From a checkpoint of a small transformer trained on Wikipedia.
Architecture: RMSNorm before each block, rotary positions, no biases in attention or MLP, untied embeddings.
Training: a variant of Muon for these matrices, 695M tokens, 3100 steps.
MLP neurons of a small language model. Each row is named by its layer, matrix (gate and up: input weights) and neuron, and shows model dimensions 224-319. Each number is 200 + 30 x the weight over its row's rms, rounded and kept within 0 to 999. A neuron's up and down rows have the sign that makes its largest values positive.
A block is one neuron, or neurons of one layer that tend to fire together. After each block is what it responds to, as a language model described it from the Wikipedia text at the highest values.

L16.gate180,155,162,186,215,216,219,224,161,209,152,220,212,196,188,207,237,259,228,179,206,145,181,258,260,208,182,198,201,157,192,224,188,187,214,140,155,228,236,153,181,254,138,203,191,238,200,216,187,193,234,151,157,195,214,203,215,186,192,176,200,233,168,123,242,174,130,197,209,199,137,172,170,193,254,158,178,234,262,191,259,171,222,201,202,243,221,173,242,233,245,260,181,168,187,240,245
L16.up180,226,220,228,189,253,168,206,212,188,224,192,217,171,241,280,231,205,199,167,221,180,227,200,187,158,248,176,213,157,261,211,177,213,213,196,163,179,194,192,153,160,223,194,218,198,231,195,200,212,200,165,136,221,217,189,202,241,205,215,184,236,151,179,218,197,202,203,132,194,180,178,182,227,205,216,174,188,236,180,205,262,215,163,217,217,174,163,222,137,258,190,243,252,169,135,207
L16.gate192,207,153,209,201,198,177,195,251,202,228,209,214,179,190,202,222,164,216,167,184,180,217,151,171,184,184,211,180,221,182,186,178,173,214,199,133,225,218,218,198,182,237,197,183,191,190,241,244,217,198,214,170,225,238,179,132,219,176,228,182,219,170,167,179,216,155,246,188,211,169,203,209,190,173,188,230,218,219,196,157,184,254,198,153,207,223,259,217,177,211,134,293,205,182,195,268
L16.up192,238,187,194,154,166,186,217,156,208,144,219,220,221,242,200,239,173,158,161,218,222,171,219,167,168,189,198,158,198,183,219,191,218,230,262,234,219,230,203,225,195,244,236,116,200,166,180,202,187,206,203,207,257,256,220,200,230,215,208,208,204,212,188,232,195,198,188,204,222,208,246,176,223,204,156,162,251,183,210,224,213,182,199,139,199,193,224,184,187,182,219,266,192,175,193,246
L16.gate273,176,183,228,189,219,154,198,206,171,160,218,210,160,239,266,237,225,228,158,168,193,225,187,181,197,249,202,226,220,217,173,215,199,173,256,203,201,160,181,154,157,245,253,201,195,209,218,160,147,208,147,147,173,167,188,218,206,149,238,198,214,158,193,240,202,160,259,252,230,173,217,217,195,206,196,164,193,256,156,147,175,201,167,153,166,215,212,212,260,177,188,231,175,250,157,196
L16.up273,198,191,261,230,223,160,148,211,300,148,170,179,204,219,222,199,213,225,130,220,219,245,162,202,196,214,183,165,194,169,221,223,194,169,175,231,187,152,211,229,217,262,175,187,185,186,206,184,186,186,188,196,169,202,183,155,191,165,193,178,166,163,168,201,192,175,177,250,198,218,149,250,207,193,198,138,240,176,163,221,197,230,184,207,175,245,219,198,188,170,178,206,254,219,185,201
L16.gate347,175,212,161,161,187,152,190,158,234,208,210,206,149,216,183,167,164,234,198,183,232,200,242,173,226,224,254,207,182,226,222,230,214,205,234,224,209,187,255,174,132,203,215,170,219,185,180,197,216,230,194,155,209,195,184,185,152,222,171,165,197,123,187,248,235,169,205,203,190,188,274,187,162,229,186,219,197,179,193,200,224,185,241,205,164,238,189,257,196,219,198,223,209,204,245,217
L16.up347,185,242,181,178,195,225,191,165,152,227,198,178,235,184,235,201,184,213,230,239,214,194,219,205,207,157,180,202,157,143,194,200,211,221,159,185,167,194,235,210,162,230,208,135,226,192,242,134,217,236,166,220,211,205,205,203,209,174,207,197,209,218,194,190,151,195,196,154,166,205,195,200,232,220,206,211,130,155,170,231,225,182,194,145,171,207,231,202,205,214,198,223,242,233,166,198
L16.gate414,175,228,205,216,231,146,222,193,220,229,200,189,207,205,224,217,177,208,144,244,174,193,138,190,197,195,171,240,218,144,186,243,193,200,173,247,243,179,199,128,217,169,182,249,179,226,213,187,206,112,156,228,195,217,192,239,190,188,154,129,181,212,169,205,203,192,258,175,190,189,191,175,142,252,201,200,177,216,212,174,208,181,232,173,184,213,164,233,165,219,180,231,201,164,154,262
L16.up414,161,193,201,141,224,200,257,200,182,208,177,233,170,262,238,236,190,208,128,193,210,174,208,197,229,214,215,231,217,147,159,192,267,218,176,197,213,244,186,202,176,225,184,201,187,212,221,202,286,188,188,253,193,150,170,195,225,174,231,150,227,172,209,211,187,179,198,211,172,192,187,240,188,211,203,196,205,227,203,187,222,207,217,197,179,197,218,163,200,175,219,288,198,229,214,255
L16.gate491,207,240,266,167,216,167,136,210,229,232,204,170,202,171,221,191,167,165,230,175,219,186,223,207,171,215,216,226,192,206,198,152,212,221,228,183,258,231,176,201,169,289,178,176,219,164,244,168,145,231,195,189,231,203,156,147,232,187,191,166,160,163,214,176,141,207,193,195,229,191,253,237,158,169,228,227,236,191,232,222,197,206,170,179,257,186,226,170,206,273,188,176,188,242,183,231
L16.up491,237,149,229,172,195,196,245,174,200,149,214,210,182,176,199,207,215,198,202,196,218,217,228,169,257,238,170,148,173,241,153,159,182,188,136,199,231,171,224,193,183,183,202,167,227,201,202,209,216,225,217,176,240,146,202,138,178,209,234,152,238,231,238,208,226,145,211,261,197,224,184,214,197,202,209,190,233,193,201,217,191,197,181,194,203,232,223,194,267,263,210,127,161,175,212,254
L16.gate636,223,196,204,248,238,185,164,204,214,214,226,172,175,214,207,239,207,248,199,180,216,252,282,189,199,197,229,182,194,200,181,257,184,169,152,209,240,232,247,180,185,235,231,198,202,249,228,167,216,181,212,207,171,205,242,202,166,184,153,197,184,159,211,200,212,223,230,208,234,205,159,154,198,222,170,246,212,200,211,209,185,217,205,178,146,199,226,206,183,197,199,201,157,230,179,186
L16.up636,197,215,218,158,167,224,206,175,236,190,235,158,176,243,219,182,189,227,162,146,214,239,244,217,184,207,199,187,204,188,236,206,142,206,130,185,202,236,201,188,194,190,204,181,134,189,183,226,228,234,196,215,182,250,131,209,190,194,256,209,249,183,165,210,213,213,155,136,226,196,211,172,164,226,238,203,255,218,205,223,175,150,127,231,204,189,155,213,224,239,183,209,265,217,189,265
L16.gate639,192,182,279,247,157,138,171,215,203,161,217,229,201,217,223,205,198,184,213,212,163,208,246,195,169,205,211,214,262,165,206,192,267,201,179,221,256,200,209,191,190,214,215,196,213,175,194,257,177,261,191,231,167,198,221,205,169,167,230,252,173,202,208,155,194,195,183,207,207,148,189,198,200,220,174,195,188,214,200,165,136,220,194,163,269,178,248,197,213,244,156,141,219,147,262,270
L16.up639,236,199,197,189,180,253,186,175,226,194,187,236,223,201,266,195,173,198,158,224,207,192,213,231,172,165,174,219,215,207,180,191,191,222,216,202,252,194,136,229,246,165,212,228,225,176,228,237,172,208,190,222,201,221,205,192,179,196,204,195,157,217,197,217,247,222,208,141,149,193,189,197,210,140,289,208,227,234,212,173,168,150,181,164,199,195,214,170,196,235,233,200,170,157,184,208
Quantifiers and number words. Quantifiers and small number or ordinal words such as all, one, first, each, four, often starting compounds (all-wheel, all-female, one of).

L10.gate515,172,219,137,203,198,214,196,223,199,211,170,134,185,215,216,235,160,209,143,208,200,198,202,157,161,242,250,193,204,192,148,211,209,204,179,214,205,212,193,183,194,151,199,167,208,198,256,192,194,170,190,217,238,247,208,226,198,156,227,176,162,223,223,196,202,226,223,216,116,240,146,160,190,202,234,227,178,191,246,220,230,197,228,241,211,202,199,246,171,228,226,255,198,246,220,230
L10.up515,178,183,179,212,219,208,247,284,287,208,185,230,159,221,220,214,184,244,172,204,233,203,220,190,206,232,181,199,252,209,229,195,170,240,203,148,154,200,189,185,200,194,228,197,183,169,217,218,195,176,217,171,247,190,175,255,191,175,208,215,206,176,215,142,224,155,219,239,205,208,236,257,166,153,190,243,167,225,230,194,211,244,197,244,212,233,201,206,155,229,204,223,197,204,199,215
L10.gate593,261,205,179,134,227,243,186,171,197,192,166,220,168,176,226,165,196,216,189,231,177,229,237,211,169,218,194,171,134,158,248,207,248,254,173,190,185,189,241,169,183,214,200,161,214,149,217,124,224,185,148,198,207,188,224,217,176,155,138,246,175,193,201,220,190,201,179,196,158,235,193,205,197,262,199,218,225,194,196,225,199,215,259,194,248,163,228,222,233,170,215,149,259,250,234,251
L10.up593,173,152,225,221,162,174,203,243,207,267,177,176,191,196,206,175,188,240,179,185,186,179,196,161,187,210,205,218,186,174,166,190,180,197,189,236,212,214,191,228,168,212,205,164,202,193,198,134,169,201,197,166,219,166,211,206,182,152,192,149,192,208,159,202,218,245,204,222,210,227,231,238,272,180,191,197,199,186,210,222,177,228,230,179,193,143,148,219,204,201,231,276,189,236,145,214
Plural nouns for people. Word-final pieces completing plural nouns for groups of people, such as child-ren, citiz-ens, par-ents, passeng-ers, plus whole words like children, people.

L11.gate260,203,219,188,210,198,229,202,196,247,171,248,202,191,206,190,187,195,189,177,203,223,151,241,158,267,173,205,232,205,221,211,150,214,203,150,166,182,148,197,217,188,164,253,154,175,142,223,162,204,153,224,189,209,238,233,266,134,222,199,222,220,167,176,181,217,156,219,230,218,217,230,217,133,181,191,224,161,234,211,213,184,203,178,184,199,229,186,180,223,239,179,207,204,161,193,234
L11.up260,254,226,171,154,240,176,194,248,203,165,219,217,147,236,171,239,209,207,202,253,209,215,248,184,249,183,237,244,222,218,205,202,221,199,156,156,229,137,230,232,247,180,182,169,204,162,207,162,172,225,207,197,192,243,184,208,217,175,230,189,201,195,213,194,181,193,182,186,165,218,180,256,168,141,262,204,181,185,195,145,203,257,162,232,174,212,226,167,177,202,201,224,243,167,220,236
L11.gate271,210,221,156,225,244,198,219,207,170,167,208,202,262,143,196,249,155,201,221,192,262,195,222,158,213,191,237,214,225,184,181,223,230,168,235,199,242,218,230,200,219,199,155,139,136,202,205,200,202,282,161,193,179,224,178,202,204,237,206,184,115,207,156,179,189,232,191,228,163,165,238,161,161,186,203,187,236,182,147,204,189,175,237,140,186,172,206,207,196,213,205,169,166,221,241,167
L11.up271,223,218,210,190,180,167,146,225,215,209,200,216,174,214,220,234,220,207,183,181,243,128,193,167,215,240,260,181,313,143,215,214,213,184,210,175,188,232,250,172,164,245,175,209,139,168,242,214,197,218,248,184,209,182,229,257,119,187,192,211,224,196,174,190,177,221,172,187,196,214,222,242,213,169,150,175,182,261,199,166,178,171,193,175,259,156,181,145,219,174,199,171,178,208,258,252
L11.gate389,223,223,209,226,178,202,215,183,208,191,254,205,178,234,188,255,124,148,213,148,199,216,257,227,218,150,217,185,153,188,167,197,190,167,199,174,233,237,213,195,208,223,154,165,207,251,190,135,238,230,212,186,166,226,210,202,222,228,199,200,197,269,233,163,191,208,162,218,198,170,211,204,220,212,217,205,163,188,226,197,203,220,192,196,233,197,204,121,245,149,198,255,212,189,161,170
L11.up389,206,182,206,161,245,222,249,245,197,196,209,184,186,195,244,218,194,160,181,227,119,202,244,259,229,216,241,222,173,228,183,217,242,163,240,211,178,168,199,184,187,193,207,216,184,194,189,150,257,210,230,219,174,149,194,209,181,231,148,193,212,248,243,194,252,204,255,242,184,170,169,182,171,186,227,195,200,227,174,211,227,191,194,190,168,141,144,235,231,170,200,137,193,161,210,181
L11.gate741,168,224,179,169,220,205,195,222,181,193,205,217,222,220,177,181,171,192,178,168,258,157,256,202,174,177,236,221,203,180,213,165,234,203,169,214,254,172,248,181,156,244,239,178,230,190,233,150,191,235,215,178,206,190,235,203,202,130,163,232,150,183,211,237,174,157,214,219,183,197,201,248,254,241,234,201,154,182,172,187,244,176,197,190,213,183,170,184,202,247,226,192,158,201,196,208
L11.up741,176,225,203,218,225,175,296,186,206,193,152,221,214,228,171,252,193,201,236,181,204,199,172,193,213,201,213,249,213,175,168,210,232,235,200,228,265,157,174,259,200,227,189,193,203,215,171,147,230,192,271,169,267,136,199,160,176,157,191,195,143,170,182,219,235,147,132,207,204,180,225,184,201,206,186,220,177,178,164,166,182,172,162,261,201,179,230,231,201,212,222,234,211,183,192,217
Word-completing subword fragments. Final word-piece that completes a split word, mostly number words and semi-, e.g. sem|i-final, twent|y-two, n|ine, th|ree-cone.

L16.gate11,225,236,191,191,268,221,219,210,225,203,185,205,275,239,237,211,196,212,233,211,211,225,216,172,221,240,217,221,177,187,193,196,226,203,224,189,210,203,181,274,133,231,184,170,195,152,219,223,201,248,190,216,205,185,186,230,184,195,211,209,174,231,174,199,166,201,217,204,186,154,176,221,160,192,214,204,175,181,161,238,221,206,142,215,206,263,222,234,215,149,193,203,245,207,155,200
L16.up11,207,212,211,162,212,195,212,244,150,277,144,139,210,222,201,192,198,184,225,199,180,237,190,256,256,186,211,175,182,222,163,156,246,145,214,190,176,234,192,222,194,217,209,232,197,200,167,199,193,185,169,137,216,202,188,209,201,164,167,242,211,193,221,227,203,188,181,189,244,179,195,206,187,141,182,174,198,234,188,199,164,207,223,157,118,241,161,210,150,162,201,187,192,231,258,187
L16.gate334,213,177,225,179,244,175,215,238,197,202,163,238,257,242,161,187,200,190,157,237,191,208,238,206,190,182,184,216,206,198,221,169,175,243,117,207,233,149,220,236,181,182,213,213,199,216,152,240,214,181,180,163,296,223,153,188,215,171,219,222,154,203,202,149,194,206,209,169,161,205,206,146,198,196,223,232,195,260,188,186,184,238,195,171,211,174,250,156,169,208,213,166,196,215,168,193
L16.up334,238,166,209,147,216,192,195,207,224,191,205,219,208,224,181,183,197,194,144,211,210,202,167,174,189,206,212,190,165,221,161,182,193,200,166,199,177,243,237,222,243,185,164,168,232,138,186,235,233,243,260,192,225,131,187,210,146,115,234,172,172,240,235,229,205,227,230,240,273,176,197,213,242,213,228,251,188,199,251,245,218,205,205,163,147,212,146,224,206,182,226,179,245,218,240,177
L16.gate615,208,198,233,194,210,218,210,188,146,140,161,261,232,176,249,239,259,178,213,185,202,206,206,204,220,178,235,162,164,194,222,208,196,245,185,153,217,205,203,212,252,196,216,223,226,241,187,127,211,194,214,168,234,233,183,156,195,169,271,184,199,193,196,211,232,214,192,167,220,222,201,190,211,151,144,236,182,218,210,188,226,277,255,190,214,214,180,197,120,235,201,209,159,209,192,182
L16.up615,158,213,227,209,205,217,181,187,288,157,178,215,176,219,203,182,166,214,203,191,160,221,184,204,206,198,272,181,198,215,206,192,199,172,205,215,218,229,210,182,201,231,224,181,167,185,178,195,209,198,129,210,209,175,169,211,209,208,223,246,265,168,173,228,201,220,127,173,208,152,196,149,197,173,220,220,168,199,180,237,218,249,232,152,170,168,169,217,154,216,179,219,199,192,233,185
L16.gate682,209,173,154,190,210,181,204,254,148,207,209,217,178,160,187,257,218,172,183,221,141,187,165,222,160,182,277,187,209,223,223,175,215,226,223,204,200,232,207,230,172,173,220,187,198,207,220,176,267,186,215,218,178,250,219,191,171,179,246,215,199,219,250,184,231,219,181,239,226,175,183,224,179,153,158,204,169,233,200,207,180,224,203,173,216,176,244,194,205,167,200,163,204,184,180,241
L16.up682,214,242,250,193,201,188,144,186,189,199,176,218,224,210,236,216,230,175,206,230,216,225,222,227,205,189,142,163,172,262,182,222,211,161,197,161,224,208,214,180,175,183,168,176,197,241,205,227,195,248,194,169,179,231,178,192,233,199,197,235,209,198,148,194,212,147,244,242,185,187,220,197,158,196,184,196,177,197,183,134,199,184,237,235,291,228,218,198,135,239,188,215,179,171,251,197
L16.gate697,264,165,233,161,202,183,129,253,201,213,220,191,223,184,198,190,194,225,170,208,208,132,188,204,141,169,224,171,180,272,192,204,200,205,215,202,204,219,264,160,216,163,171,239,158,207,151,158,188,190,198,169,221,226,221,224,180,219,220,189,218,216,242,156,191,248,226,249,186,234,175,217,199,199,238,186,189,183,224,234,179,185,224,224,171,185,229,163,213,216,267,146,151,171,170,164
L16.up697,218,234,217,173,188,166,223,189,227,190,170,217,171,223,252,213,213,217,152,162,188,198,210,189,251,223,194,156,248,220,171,176,212,239,152,159,265,234,183,148,151,217,244,188,167,221,204,138,152,249,205,218,244,238,190,219,219,147,212,195,243,174,160,162,149,139,230,229,233,217,237,157,165,218,134,199,193,211,191,213,153,196,178,118,234,197,198,216,197,262,213,176,185,165,216,190
L16.gate719,255,110,225,213,252,192,220,193,259,200,166,250,153,204,163,169,186,159,178,133,208,201,214,198,195,165,223,228,209,163,250,192,161,185,221,167,187,199,260,245,187,195,220,184,179,190,190,187,191,216,195,186,240,225,249,194,172,213,218,134,185,175,173,194,191,241,209,213,203,185,217,254,242,188,193,220,209,220,186,199,204,189,212,159,261,228,210,216,175,212,223,227,238,179,214,231
L16.up719,213,161,214,216,160,225,226,187,210,187,193,214,195,270,197,227,156,180,197,207,187,192,246,188,203,164,177,235,180,245,182,197,122,230,185,233,189,220,184,221,179,245,124,243,196,134,151,194,190,166,189,187,192,191,193,218,196,194,174,205,217,239,158,239,196,222,217,255,164,177,212,195,170,199,225,221,227,224,170,246,190,224,227,210,202,187,188,213,203,149,219,202,174,251,244,220
L16.gate724,228,233,168,163,236,182,226,180,166,112,203,189,199,226,174,220,234,207,177,185,165,202,185,227,197,205,203,181,221,186,190,159,202,189,179,187,261,234,200,270,217,200,227,176,151,195,147,184,230,208,242,224,191,254,229,238,239,218,154,166,199,257,171,215,175,189,256,211,218,174,190,210,152,193,222,196,229,252,207,209,214,249,213,249,224,188,190,160,203,182,211,255,165,244,208,204
L16.up724,199,187,175,167,204,211,223,192,205,172,169,199,142,201,216,214,170,187,197,214,161,233,232,238,234,221,234,208,218,206,203,222,107,146,171,223,198,218,174,204,238,179,161,170,181,190,145,219,237,204,138,230,184,237,256,204,177,227,235,159,231,179,178,159,218,240,251,206,217,208,142,113,221,207,205,210,230,216,179,227,127,247,189,227,220,151,234,225,208,201,180,240,166,226,160,233
L16.gate754,260,211,218,200,219,228,226,210,217,137,215,161,264,139,191,176,179,175,183,188,235,159,201,164,184,277,180,236,232,188,251,227,188,165,211,211,147,245,174,209,181,271,192,173,182,194,218,219,167,212,190,246,195,179,204,217,161,231,158,184,192,222,175,190,154,219,230,190,189,229,247,190,228,157,176,203,226,219,236,235,190,215,216,236,257,198,183,169,206,196,191,189,212,215,245,174
L16.up754,189,161,211,195,221,231,172,199,222,193,191,158,243,157,257,209,108,198,250,208,240,179,156,206,164,225,234,205,227,218,179,235,173,191,163,173,215,203,247,177,167,182,203,180,235,204,233,243,195,164,249,222,177,239,177,219,211,200,176,204,210,192,255,136,172,183,194,184,206,186,256,187,203,123,194,229,194,223,191,159,174,193,197,184,198,227,184,211,180,172,253,190,226,226,267,207
Inside titles. Word pieces and words partway through song, film or section titles, often right after a capital initial, as in L|ose, D|ays, My.

L10.gate18,196,206,206,223,206,158,197,147,222,213,237,214,215,233,210,194,200,208,124,171,223,195,154,192,223,196,219,211,228,213,165,175,183,210,162,208,189,161,182,221,215,185,219,221,194,139,163,150,211,244,195,204,219,159,238,222,177,167,154,189,258,276,154,227,180,202,236,185,192,189,199,238,188,131,221,139,204,185,163,141,198,222,251,190,254,208,219,158,186,179,201,167,166,216,223,180
L10.up18,172,184,254,191,178,223,157,197,213,148,202,205,218,193,257,219,185,181,193,179,254,210,176,199,190,246,189,217,170,186,269,232,263,172,200,170,171,150,268,214,172,162,226,247,176,194,184,168,158,189,230,173,195,221,173,180,200,215,203,176,221,206,183,214,182,203,220,171,189,241,207,245,209,206,229,209,188,218,215,185,178,223,197,194,189,229,247,177,195,194,290,205,155,221,188,258
L10.gate314,223,241,230,177,161,192,191,238,193,161,194,201,232,174,234,183,231,178,167,179,259,222,169,152,180,133,244,175,233,168,210,169,198,172,193,159,148,189,194,179,159,201,202,193,201,181,161,208,177,151,257,267,247,219,185,187,209,173,166,190,177,197,202,236,217,207,197,189,159,162,214,218,216,148,230,237,208,233,247,249,215,243,208,179,199,259,203,188,177,202,233,150,186,203,180,160
L10.up314,190,254,188,192,205,219,124,214,211,228,234,232,170,226,206,209,180,167,154,210,213,221,172,233,216,160,217,242,200,219,241,125,189,170,179,174,190,151,191,243,196,222,164,200,213,186,188,204,185,162,210,246,258,212,209,226,201,171,262,212,178,241,146,182,175,181,232,229,213,216,214,233,222,161,204,210,220,229,183,194,270,286,178,195,182,200,177,225,173,195,223,159,268,220,196,153
Inside multiword proper names. Tokens in the middle of titles and institution names: "of"/"for"/"to" in Bureau of, Institute of, Prize for, and word-final pieces in film, song or section titles.

L11.gate17,220,254,180,188,197,214,196,168,203,147,196,161,183,206,240,186,225,258,206,217,235,265,188,191,149,223,281,214,264,219,190,166,181,182,212,156,255,197,202,197,209,199,158,247,199,169,207,214,235,242,268,195,222,227,141,197,160,161,176,235,230,148,164,137,232,136,178,199,164,242,200,193,185,150,198,159,171,192,218,245,208,154,165,198,224,219,190,196,212,223,234,199,179,235,190,174
L11.up17,159,191,203,226,276,211,178,196,246,212,224,217,212,224,214,194,177,206,160,229,247,179,229,164,176,156,148,174,206,158,184,122,228,172,188,238,177,266,241,229,173,192,172,166,183,218,139,176,186,199,193,225,176,157,186,137,202,192,252,202,236,203,200,156,242,235,245,161,231,175,197,254,214,155,236,199,199,190,203,152,180,232,222,185,139,143,212,209,187,189,229,177,272,189,225,177
L11.gate671,201,222,213,192,206,214,193,204,205,220,184,202,177,146,193,214,134,176,227,233,214,229,175,257,170,206,235,159,229,197,233,218,215,172,194,144,193,199,223,191,230,208,218,260,213,168,220,190,159,208,184,267,184,228,219,173,208,209,189,189,216,151,228,133,190,207,204,177,185,174,168,236,213,223,204,174,166,224,236,218,156,187,137,217,189,242,215,157,172,199,205,172,270,188,185,164
L11.up671,259,218,180,193,223,232,226,175,172,225,124,195,107,175,207,229,206,255,220,223,188,206,235,235,245,199,189,168,239,218,211,151,240,199,165,203,214,188,206,202,139,205,229,143,182,211,187,240,162,231,211,178,155,230,191,211,196,183,149,177,185,222,204,167,210,181,166,197,217,191,194,187,197,172,213,225,184,218,213,135,198,190,236,214,225,160,178,195,265,160,235,205,206,236,224,176
L11.gate759,207,220,192,190,194,154,178,215,170,212,185,178,195,182,183,228,216,210,202,207,198,179,188,220,170,176,233,217,213,186,240,264,215,206,256,215,240,175,159,216,178,238,211,260,217,196,168,206,219,230,158,168,246,209,187,201,144,171,199,270,223,180,260,187,223,178,182,165,203,184,194,153,245,185,187,184,240,210,184,217,142,165,193,257,210,190,197,190,182,195,274,200,163,202,195,241
L11.up759,233,239,183,188,182,161,195,221,182,191,230,155,219,168,175,169,192,158,207,123,195,218,214,218,251,241,173,204,167,208,212,228,185,201,192,171,166,184,218,187,203,275,160,265,194,210,232,195,244,202,236,237,189,172,239,220,148,245,193,165,216,235,159,204,155,179,267,163,158,197,219,225,240,159,177,206,230,190,237,156,177,218,234,166,211,196,169,162,190,190,220,217,207,177,179,212
L11.gate766,242,236,164,201,158,200,210,199,236,215,248,195,198,169,222,200,185,187,239,215,190,190,236,193,267,158,212,207,262,226,184,200,187,236,211,195,225,183,186,144,184,235,162,188,180,219,203,205,184,247,231,218,197,194,210,210,239,173,172,235,226,215,172,231,213,184,160,164,270,180,222,204,218,147,156,196,172,173,152,208,212,162,136,159,172,221,158,203,169,184,170,194,228,212,222,255
L11.up766,225,159,172,143,167,222,237,199,232,295,237,209,218,197,203,199,223,213,162,219,241,179,269,240,256,235,206,194,270,224,232,220,192,199,207,230,186,182,150,161,243,215,214,223,201,217,200,196,236,232,202,209,207,167,213,189,192,176,192,256,255,204,152,177,198,143,192,185,252,188,199,151,201,162,263,225,190,179,198,191,220,184,208,210,217,186,162,147,207,194,141,200,199,207,217,205
Surname-ending word pieces. Final word pieces that finish a person's surname in lists, tables and credits, such as Smile-y, Co-x, By-rd, Rodrigue-z.